Weights of a small GPT-style language model, trained from scratch on English Wikipedia.
Architecture: RMSNorm before each block, no biases in attention or MLP, untied embeddings.
MLP neurons of a small language model. Each row is named by its layer, matrix (up: input weights) and neuron, and shows model dimensions 256-383. Each number is 500 + 50 x the weight over its row's rms, rounded and kept within 0 to 999. Numbers have three digits each.
A block is one neuron, or neurons of one layer that tend to fire together. Before each block is what it responds to, as a language model described it from the Wikipedia text at the highest values.

Description: Prepositions introducing agents. Prepositions right after a noun or past participle that open an agent, source or owner phrase, e.g. released by, selection from, Ministry of.
L5.up641:524493486454488482530498494487525538501417535594579545463530359450447466526541485454503432525496518460502423412530430498408534484566540454517503434449532493490541555441542472521441461527520544510467522471452553597547482578501448504554486445504542525479602422505522582567457507430524437523423486530452485514452447500523466550503490572403561477576488459554459463537548423458481531568468
L5.up708:515469524489505495453626437532468524489498580447579531534409481546448423533550571468566533417525526494466440473505423502534443511403509531570427568520546521588539570479481482533423477395549524522474521423429495433537583548491573457452471512578482414457468457477472493573461476429478388499525426476549544507483548473443398512535443481553546493542560575568426403443544425485583542576503
L5.up762:487472526414524477527538532536445525546459408427428431506499585497467482560525511424518462502515523483478507488463451539487542514492500407526506619496573518528585518497578427460458464494562500590393418355523461500501489549543562422575456442465517386489526524464507458506492596550491507559475528500477486507507559443477443540515482431534469519532500491481455492488522361532584491507439
L5.up993:470382473546592515433507477569524418521542486498464570521431545504486501561498528462580446550463546467398507439514560516522453496469481559458527508530481542509545584569520554422483510532378428472539575486582427532591513527414463535460493487519557527505467431436435494476496496492410571534533445477484491444531536495534498521557480548496422479430576468444428446450549497554530604523479
L5.up1058:571555578499558484496518463423504465589522491526571556516445411448518525472584422465494517605506371577477520451499493572518472497516461566482446487456511415520551507530590556455432465491551518462587573381469436415520471518551552492536538509485473504442484542455632467566498539548465536460395537507428526515509583567572539572476497492587417448499491571523432494483595486543516617457453
L5.up1231:508479510519551551434429533541437490481518472553488439496359405492434498598540356542455499521454547454419517445413495429483469417519451549515403505503532513432471450421520548507415528472558600554497505471584517512493462483526461486452468550508525480522553441395528552517491554571567509616429541557451582499553460400563430476533456473450480456499526494504478460503506559547535486464426
L5.up1291:497457551452586539468514490510550474482474499538484562453457549436504556518501401520515466552521476484411500478484496500514598513460464473377470452505489387528519455535511460498556498537471545457404523548594506593487518496477472523527506535515500497535480465475475529470439551513540485577504457544459502535401427498538488538491472483511323489498460341505444515449568477495403490562420
L5.up1447:501449521513597428460461427519514481484440431508535530514351483453498497563505479443494538486389582362425560479457519617467563535462458573462463433542514538476523484575519510464498410485484464506385482550532502514532469504576461521481488524466548555522525448469424475581504484515580570525477626468417503570499496453493442539648447515489469476583591482514455427526527490537565474475478

Description: Coordinating conjunction after clause. Conjunctions and linking words, mostly "and", "or", "as", "including", opening a second clause, alternative name or addition, often right after a comma.
L5.up96:560579553477558489415597479359440457426458533450487450493618465477497527537512522494494482636432543510484568466491548492504447587472528502475505542495575485430494490525497420457497551488517453464496585549528549503457384508463539512429636503585517539540522482500553562501491533484456517581538477522504547565488512541496537439508586527483460516534550427521434448556453495498505414508503
L5.up179:394556520475434550530422543526496504507505496500582588549499544485475465551489480486429527470520526511450437573548514484481530443521509571513403522479471531533505473581524461558545571512412464536529416407540535541633488514435411536483580403616531480451544465475492584534570535474587551495542490515486520449488538453516424414512522539520468509584411406374511489566527511508562557480470
L5.up767:540499569490534557451477475542529429514549497503481505561576555489519498528454488497554473520510599432530530550463407563470545537488509527471482548515402595450566439452386584507458521484414581520484506443552480578535490526482550477539434585574473471501406515340611461446464562471615422519517454490566555482463451495445468515501507555463462538527543459491478451442448444494465578484456
L5.up1018:512450522505502537508433536498498479492517571493433491528514494440409599523524511553522471466441574498519505471545514449458518599481445536444391420542524640547547487536525466462427517632563671498502492535541482410462512493460558469487449533471486424436576524410558544567485488554541420515463509454530440526449526556520458512447427506524430508523542554529534514462545434506573522524452
L5.up1033:448497503405534530453445422471587539559464484525494424395569526469529529485490461529495510478474506562545424487548544547528585525490432596530493503562466591592472566421513565597500563500524519494396510503569467545569600494484519556437551426543490564469548485468502489472494504517486429488489452531500576448522471489419481442458488563470511479473451542491549466534499614479525505407537
L5.up1230:502503462523508567441473454524517424522507540447551495594533551548536566577432475567515499584496441428580449428512477533504544539556461499479480555495582541516559515428475441453515557443434538527580527555479591539501486519547574564527535497362400491467478504512473500498502601510506503520524514489461553432533522424568492423507452526439477528506526526482487503646459416532553531465524
L5.up1305:524493578604497595520550449495509503434540514587473545517571503488594335428486572528552515454481456436554587502454494471483403541457576507493479500535512564480495530535501494611543526586472528535425631413467632517614438533503437509526519524478463512601537553519488553474426499521603556571534458519504461403551534499537434438560551530465493540526459526509489481516475457484479528484435
L5.up1530:497467537575487513370497609474526534472458483519526505458387442516432399587503568491522508550520541538487577521487427545568573495460529533501458529423458523421451477546420486577496489518492505580578431494531541495548496505509534497529492619523513453424447475429579513555603547490569493562470487507548443502580509433498432493505565407490489520533517423485514535522479475519514537497472

Description: Coordinating "and" after modifiers. The conjunction "and" (sometimes "or", "a") joining two modifiers or nouns, especially after an adjective, e.g. military and police, hydrogeological and environmental.
L5.up79:461477540509562460474420592469525535485475453543478434574443484538414600552467476473567537524570520543504467441440478476566547507447523549546510475521509494484529553444484477468478494521505474449476456562486470540414518524554488557501504584497493561510479585437551511569506495495470496452540469549552460479518458534447502588524509500578426519520419417536487445491561476476601527529514
L5.up639:519526526477458454404501381525469446493642517501501370437421500491435425369462501460537462566594505495440543479583498484517471483478459403463504501464534482472545472500580525507493585519424520602491454524480506504557591495468547474569419487502426501506495410510478620535479554463486468556495540510544450450501443525501515600464425604538493422569451497563492474453493500468549495464416
L5.up882:439512543417536523469496498459569586561566451456439483527453530423446501506500357481542498608472582522483442542450451522465523516469546576472477459594448586482518516491534435477398522568485544595475582624473483507498429542560524485516480504534450535500514470434437531384543518569561520556491451519523438485458469464439467594478492502546468543451444562547503540506510434601445561458518
L5.up1043:489532465471502491468499443624469444547499433628552493485478430471397498450508494478547564427609465518521504434452479477515485523414528534498454479417521412468456528532443459469463509517499548470460547492494539455466490506531569535580408444595505511481520480445532535574574518484476566477406552584530498460640462449415457588524503530467444589434532394449477553462538481510469495463465
L5.up1048:550511493429565546391458472523448550460549466482500517405477535465408481591571539513566454492385510544437500465477471563550535482492533472525536478502441548414501461546537478607546498429381593538521512474566520601588383597506537554525493534496485517572415528495503459482451517571394544588468484462505545588488538469510525480468564531494364553502488483642511462553468476479526478525605
L5.up1398:515475478511513527425517611574469528534540463511467442515419425462487479573479504439498535560507422393517520456483532461433513473451520545416570502529476529490442521510503457538481415415533464565499516585483570508499451523417516552487486554493460526498518454623476496473495535527568488506571482553494438557472466480496464443592422575538397468451486556514455492493513597506500406458420
L5.up1429:540476498449443412430514553433467514509431517485492501436480556627543502543524439579518537440400441544593517553495471525460451557480531527525557506546415601505444558562443418483489558523509590476454442536487551414567549458498571457546475546528476474451527569539605538425432588526596549493511488545538467471462507530429554508465496448510509470474468514439541518525532540556532539514507
L5.up1458:553522536520558498490537576539535539569550557508487526428498433525437481498560486458564474524544372521518535498505507457488504485581522531470472593489498546440496523518519474455508523471488416460498526537517417532470535552564473527594467402547502527512474475547432524503496496483485513509558519540509440546555575509460427523589524467525451479541531605464486539478555425511520521620472

Description: Relative clause openers. Relative pronouns that, which, who, where opening a clause right after a noun phrase, as in factions that, Act, which, actor who.
L3.up191:516530463538480490406535514523434513463447545458571446494475467458518511541492601453497519566541596528522551547457476453486466499435500451528438402527563590565420543499533470459443522518378549459574514481498463559459460562498545492550500491485557488457474429519392448558447445517404499433474486473643477563523513507433596523490538503511472580440488598507546545476557487455478500479477
L3.up742:583498524472489482495535343492482629526460514438498506480457585467482480574530500420447538601520528529532478514511516514495507494510491550515430507578490529520631463534404442510483544594533414517557495567559505546454421426430534578481585516540475526576471587496497501496589463537535427508549536506511553474484591493524467433476426447514487427557530489571530468525490581553526542506510
L3.up989:524505457417521547447467502381441507511437504578547499460526467595469573552488527473575491562465499548556529481460478561473538550533513510481515512614526586516539540513539414440468544608558530512493492513441567486510461489490597476495472615387533435596482543490524403422545498599463498491545514525520443506472570551602494525552487522513573470456510481559528429519519530443539586523513
L3.up1091:462501491429436472439503460515416440443539519493501498499513492394419464462606540506585533483464443546530481513561532404532503449510454587534584560634525437447529429460503452544529506446567478502515515548499417470567473489423543451563556419481422537569509463495487462406518429490535424508487435499511554475518477454492530415480495592531516430667512470505458573544515493472478517433530
L3.up1100:418528480460533538458517395423409502497435529545494476520492453458547507581530609476513566587515474462493567518553589522439565434571439446481411462558539578518417477513520464434510536534555521531403574505526508566505444507559536465511517515442497519368472536529475534485524472467487524462562502438525540563571547542523593591514476558566499524530488498526539490423532442612473483434490
L3.up1162:533507523509502476473493486438538477472541510345599549515445476527501536557531508459503498490453513520512536494500492525429414576523521473442474522525502427557433457452443547490478456507474420537563531371527511486514541582457524572531541508487496545461588503512398457494590478549542487537481523488494509578400561512427542572516474562541507485477536408520498544485634571491524461517524
L3.up1325:528463465526497514513469527450406504462562577634397517397508524467367538507495471497524537530402560470515472477405517465549440512451468469461484591448619434563527474480492548501508584473457449580464423506443568501553487414524526532529604512400515456586438482547547530484549463432443562497525542468491525525494553503510500512496511460539449495481490501501576547485498501446479461507484
L3.up1403:509454487434473512463554488400491447520525483495481486460472511456453509548413489439513516568504602531503483553520410389431475573397574523445477496470547505426487619568449513553403452504445534487518416494556529500439417557562562501530460566500531534578431510479572505489503480494476528511407506513526437541492523493511473456508557534468440422456452407497558464487456517494514518515536

Description: Postmodifier prepositions after nouns. Prepositions, mostly of and in, that begin a modifying phrase after a noun phrase, as in "best songs of", "results of", "national park in".
L6.up490:483476495442543438508512426502536518510539566428554507458438485511471569451574496504522439447379474501472519441572560470587536458433491495437541407522560412539622436481469540528477441443443513551478533517541507497401511494422472568502515475460480530347556386536518561479474579456504594482561519433502530494478573533499519508587512527563484461575530449452412503485429436424492512507460

Description: Preposition after plural noun. Prepositions such as of, in, from, by that directly follow a noun, usually plural, linking it to a modifier: members of, stones from, victors in.
L3.up349:513563457562508556465541441476497654433460565534589479520403508531530522516509457431540439628540559490448533458508461519476525505537473546437459486547451523477395528549472433610517551499410491485547508506452493321507477481461499498445547489417529522549485453531496559490486485528572549505484426468400480537476484570443467390545512515461547495557437476477414506487474440525461530450509
L3.up760:509524474370562541490430455443520550532412535594491501574469426435497522458546494421469526517387477432486466508491587547456453473504510422466518478496447514529468550577464417481508553450495486551554455464396599549515487519567574424553543423567538497454559546506559445475401513573494643582559510513425389565471518470587557495536445502448480432449518430504472495522534476551484515529565
L3.up762:621607506521571523356580598500496540499449584469532469420562501486448533525563402438537461529553469480469485627547483501598565525515453562452497462406466599492519489494443455536426538519546461444442477367507504525465444444463533482524508452471487457611469490448436594541482470492552448569412559497457534492522566533483554413602462470503572545458556474414505522509387441473542514418527
L3.up836:503575584492486467498455562386507533540432624558522471487441474465542533485439435498471448485453519492482415479539498507475478484475428463504497417492533508492575492548507500618397438462531408580444481488488493483489496509444608455506464500496502537441416480526559474474439551451528537442524483405506513517585429539546465465539532510542493525488526437587532445484480459441503589488431
L3.up990:575517459487473523468489458533478494426462479395493396518554483469465564438538517503424503429507506524501558473496605550508619507463553399534424543477486496451614546489556584508460649512567521553471516465500551522516549501561437401464483511547463543510435485491545569511465520483572514527417425501543443600567440566555492515463503519485546525522507468481465533467487531532477442467549
L3.up1032:415467517475494558458474480444627508401502582430539450530449490431526529505453462485602564485447503479590500579496457481473564428488431490498520458442438475508487435480464451553434478442571441548511465515557499542494512468420423401497561477422496451550545413515564582589480449507374447480432564546496575498542517448575532568498427498473529558605575476459487535447576523594574473498479
L3.up1416:572571491487451450436554492428527537505535492475479451517533547464583500514577478466526424485524539419461535499539515421536459449508486459532468574564493528563457522503455518601399523429552495525564513463542479528490496472530522483515450485556395465417434506503514576561514550503491500550503560446574475499521495475538537476506617611442439552514506497449433541469524474475435559542528
L3.up1421:502496505492575487547464428483420585531435497457549470506516502486505508457592427496417556494474468478467455399372555513398460406550488395470523383496526398486473424539636497513491441542512523529509477452448446492530534564604477446400616510610471492519570467465522486476508447505498468441518508479412530557542601524519523562522468444481533488507425564469405539509422456536511484502442

Description: Clause-linking connectives. Relative pronouns and conjunctions that open a new clause after a complete noun phrase, such as which, that, who, and.
L5.up15:512516434527499462492487439445509475544429480495483500474422601528464492596476585492559495537458416475499582473437508540461499604492452603515492521545529570485485552543453479456444566542459527502474445516537610552526525526422670446503481489435515461456356456465560577495555506490449554541537495518527452576552484481491513606518517425597462544519497511459451451499450499473564540371476
L5.up374:428538512486549531472463398540556399570512474502494519511461570491432456531546465471460490513444504401552478437486461531532484492449502472508461507535426493507544437525551435448508524571443522544450622562536537444623532480560552544496606540369456502502435563464555454459573541417504480496498524508489543479502501477505445494511480493484439510481462501534450430520547477469655557512515
L5.up450:590504508441549566413497446572561524483478612504542533527540592495569429586505582600514571469399584493456491449447431484516465487482454543466546517461516592503592537644604518410492480436437492486495453532592540461496441470514597542513453535523532537583448469461500608537447400531521542572454443516463574541412550570527510500583509453540543456494554457485511522458465554555574502543478
L5.up584:599497530448558494459482485635456513530405488469518570496543447506539490459555398572484511475431578514497515467458533534487531508393535467553397456485426503491465438514453492538488485542502529478521472426394423491492455476446508560569437474559457510484537472482538508526511514516443465469420507559614584465425452511540579582554477465480483478507496483574485493495685514544546373461476
L5.up795:451605443426572515536633436580549500575520471460466557494530506441484559492534434514479419594404460522520440467420511430471519563582543485449468438459465518449435523430505495496560404568441563483557593406455540516505544533537546449507516477454478493474631400477475382485543537567481481503471479553481522526484569520531554501521627482491475498509476460569545433515456494538508529539449
L5.up945:415509540556454507468582446448552501549436541463593524426540537534450469542436503505431478488487452504576509526463408470487529536464498575451528530578443575488473490485543536479494465531473524552516510451621563504420551458525551530461448587454454542545529495526513470463468497519507472507440392525462553566488443504607534524477567522515506519501455567533556505378412449555475567482559
L5.up1189:509481515533501463528465387483466542461453490463609610471494448570498562561599457464539486476425501508497530484506433437416403484475574553478417384594467473509536481446590532504468524570506466421494506486566440550491474466499518528601500536526523526431467357549502547476535406470532418452397503559442562529468595528455593511458473520495404484512514549462505559570511576510464429459484
L5.up1380:482434437590525520442474408470494403589505450596399433505455547505495420494443520437453475478374533512503497565504552510537513498595495537449550482505561521408540499472465477551531478515391485414540464473575543597547556592526488528538532538469431560474590491468530474527544501468497513475444487372434432539439495467551552501571503447518590523444478467496542503495529410477490544416574

Description: Mid-phrase coordinators. Conjunctions and joining marks inside a paired phrase after its first modifier, such as "social and environmental", "presidential or vice", "School/Club"; also hyphens within compound names.
L3.up23:505459565512480523505488450479481469500585511478427503519513514483487472476406497509572500478434539519509536499496572493518520497518505465575490549523604521457598485355508526503583464529438455460508588526486578470445539538498511562628506503486551515551447525564544470464504534505500476516431493488458438557478533476520524513472520488530412539465516497553487505479503442588426524476493
L3.up72:469562410484509505486629452529494468542493484499449475495609486488449541507484506537511540474451529546493523485503532588529466495454488435402500510557487488447475460525583516574479431509404455484401460420457467515545478490540538583439522441529511527587504425555526510528472554540472487532524503412521414478526481386507590512475571520531429517458488501478502471400515574477488537400422
L3.up380:406506557382475545517501447472502545513531434478509576498492452556450380470403498522548518464441517534508562495523486525467498516475489573505495432444518470564492426552463555526547399483391550445526496456419453455456426448387494526551428451421404411491435479480467518580507550440479514459498492452498500493467442505508537514573508482598474448582586467506450475449419483542565369438452
L3.up434:485607487486557518470461450522415473640638463480450514536536435423465535549471460513567540447476481435490456475545597550561532517515492479492494499438530588435531502481434467392430423582470490528476509438479495465614490576468519542510486577503549546523487481520517482538597440505435511494428508485510541543560504483531516538458494427496526485512514486541517484495607495493582419451562
L3.up719:538502522533513567465468549501378428522487569522508461550608463489484481514538511590476528580617651514471497455536481630533508506542499560484488426598435496522556391436465549448414500472401598507522459390465406399516478520438436477448521533505516513480508386487455576516496490496533535551452475499524467465524491417496533559456539506564498570544461467579484560481463531520566429491467
L3.up808:619439503461519596522526486503482522495517434491492428429490487581591478509440389483566519545496499514620533456422495580487495553510487429481496530421546563500589493424353464542483598491484526482468412477551473516507511537534463509455625492523496477458595511411509479545444567471511464464503476475547521499441510443485590501480435478557474474508475427534500526444560484408524549450378
L3.up903:523510492539411496433495459539437485442517504520467448571508531497481534513527396493494542539486531452544421506466512464507459502435498513558608498429508510448478574472372535502526457471486418561458510418574530570541515526562476509554455397411490519453448518422531424489476537558542462528536478520404420494531488509520562570512498441555461505423369482508466428462420404469505538454487
L3.up999:551515459497506492499506489498355584467529503448552521518462501432418513496445458537584469379377436575490429460588553544496557486496544469542559437502486525497517515524516498559538489495543534466494512445511478455488529544456515339434536579472446502514414476497435451530525549523453546501504506614538507431505552451498565509485508497429594415418510548578478545478508431455501509480510

Description: Conjunction after year/number. Coordinating words like and, &, or, to linking two items, strongest right after a year or number, as in 2019 and 2020, 1994 to 2000.
L3.up20:515399550472496555459444432440519487453578516477480498449547550479501512454514403589518496472413435441483486497496468469437419480474525590398434420433518492444522450554550542430548542520506527551506479556540521606553457507541568539515514477588493564442451467489436507510565532560490509472436482587574447560496444453421548583489439518520404491493472540495431492505436562557418456465583
L3.up21:475461525439515506563581519528469374485522502459567451451457513401412546551509549493494598455521514395585518492434537529510507509457450529546465560571462459529532460531522521509432612521464524559481498555500536573514476533511575463463508491553501519491490470508414505479515452446564624438574473506472532512489526491514439547483461560486518500486507512564392532563480505607481457423546
L3.up197:528546480528514593552475515523438556514490523418471548418476504394569520414520511518509495486535425501518516496545485560465526459485449508586610575436514461479430553523521501455535478494430564534489529489439480504511419507522455529497466511519508633488579492496493611553492509557477474432525471504469513522515593467439457500441625531555404437492508473506548584573554468526597453386472
L3.up250:579456548426535546528431490436472428558485561451576455519601502576565561486459523478435450466526539489503530465427487466442483500525511581426424516483574483425467454463442553423383546524410481578438575572485491513544385506564592549506555534552508459541559546503412454452549539501534474532430508569541527523449488320509509422508680490599432492482610503505563467463556522518492546485471
L3.up388:529565556497471522438652468506346512568469448497452470465525498532457517539414503522508496571519450495482511521565446451487493488528544562571533577492448507424560422492542492479542455390511563534573527503503466516475444535558581538521492495452460523482465483566514525457508580477514520426478399477609483432426520374437513537461622556535481562496587440478493519547498423507520569437542
L3.up834:514518461547536535416473495445462451476483464463502520494476544413484479507549396446480434481488487560556505421449521571488487523505572590530384498573463410459603405551517572524516481534372509553497541499454484436548481483509532516485510598464587598482483455473453554477543584498567537449433474469579479528460543558569570502473595507460396475452437500501473433445432473449603516483576
L3.up943:481567462483467520543497427491482521463527473499485448481453489485482490578404449482432484574412461563485480521481606510482440488610504544494495515535494495464400431514509513530569520492451572528553607548447491524457461502467460480497507404525502544508481430547498466469450552494508480508482441532543429486562509462537492525484570470480478532575516484530559433456537490615501444538434
L3.up1053:487426553454463574499526427445411505456489503571464471489578468533458614492516508602562529458483511563499556446490449587449438473618548470452479452532632529481506447446558455537521526523476580472461509503489508477528519488573518515480573558532463446382489538534462443434553493484476516538633503506529434531545475474479501523485395558520542527476471481538561428594532500518449554619529

Description: Clause continuation starts. Connectors such as and, that, which, who that continue a clause after a noun phrase, and first pieces of split verbs (st-abbed, cont-ribute, dist-inguish).
L6.up393:504601378488436521360528432489509439576502533494409488446480467516389481474553532478497470512464541540505459489521500594487497492519542439430465490598437560496501492546488439495496512559523524526441475466448607566541522483469561495601500528496522451513465444525452514429422569457508484526505513474546540518464467531574391526455578462555547468463491500531439561514509443552521556503562

Description: Mid-word fragments after consonant openings. Short middle pieces inside words split into several tokens, mostly after a capitalized opening such as Car, Ch, B: Car-ac-as, ch-oc-olate, car-p-enter.
L3.up37:546612476673480447534480529427555563514476498574566472430522528552476433482519547476581531574518489434503506495554642417523502513556561557474506526477430458566514464412559463465425456525394493460525529520541393569462515469647565506529484456565542516575479481504472527541480508525508489536444587460468502525579430414557599556475521480540470491658563512559549476482547375425441515579633
L3.up44:431516452492488497523500493518531460432438511560514489468443575450491499526567535484545448505560525522463474506511484497428543448397511534411468446522477479531489506406505441494519574458510434468502549495555497488480510525490581523500435590520509565407570516510532538533527502440490497503663500653530580515444483438478447482565464457436407467566552460517475576515508545448512534439563
L3.up128:473476483429513454572430479455618521464548484521482559553507437377464466520476473466465455453435486413499471489474477557526461522454543566609481577521569559520567481556354543514465557516443508484482511460569483535454586488458626478522539397507526512521546466508505569480538490543580527459499413506516504570520473423545580532548464531505419589564550416539490540477575515465477504503490
L3.up266:489469509508569563544441498459542472488530407618505528517510488533540502482471513413472403446478538583582499437459603546495432571540501499503578471533526451563522441528584500393403491470415532520484464503567555581553539438444511573524459487483495381499453565531533552493548447540431491465560505532480416534476503527518548533429429424481531566543399505480487530457485433487512393522462
L3.up348:558441409486401419609536473468519484409508399426620433553398529485480508519395466563487502490410492551524545600506440548479401470509527464494483513400554458456559455501487515484531491574455552509485519540469510422373481533502466468437445533400599518393513507491544619592490449473451437517601579477618495573548450505475540422511510474439369454529560566468431404550474549552485481572553
L3.up753:462448460372549511494457483555464406482459514524571529530556433490502560379640478608462480452439558563453424472467518523495528502542396486515586489432504439541590490482480552543507577420510466469504552544457459510398561522515508447461484566595569562502397465496461508518491490489582419473508417577450445541518538500527602489472562532493461593432506514540495481438504564441492469554561
L3.up923:585605471476459458401521526460484387434562558496611513506546548555544467493498456482563505556420465530474567600460470506429504565448527525476534454480540463478541456493487460467597486444497527454453477547530493593571452581427505486553495370473466482421552533507514541546514446498410519472455443479549509543519618514472536486534528463561479417564477495563409442538557511427578441478505
L3.up1375:468539498503559513546479469448538520457514406575577577538469485416466534473511510485438502523433407507565441599512438448528436547482461545451518467500436542486445521548527533474427442513482558381459520515548488629526452553486534526414527589405526552603541445522483503588475530580582514545559469508529524524519538491503550472458504470470442447455474473545523615543454526443481474524444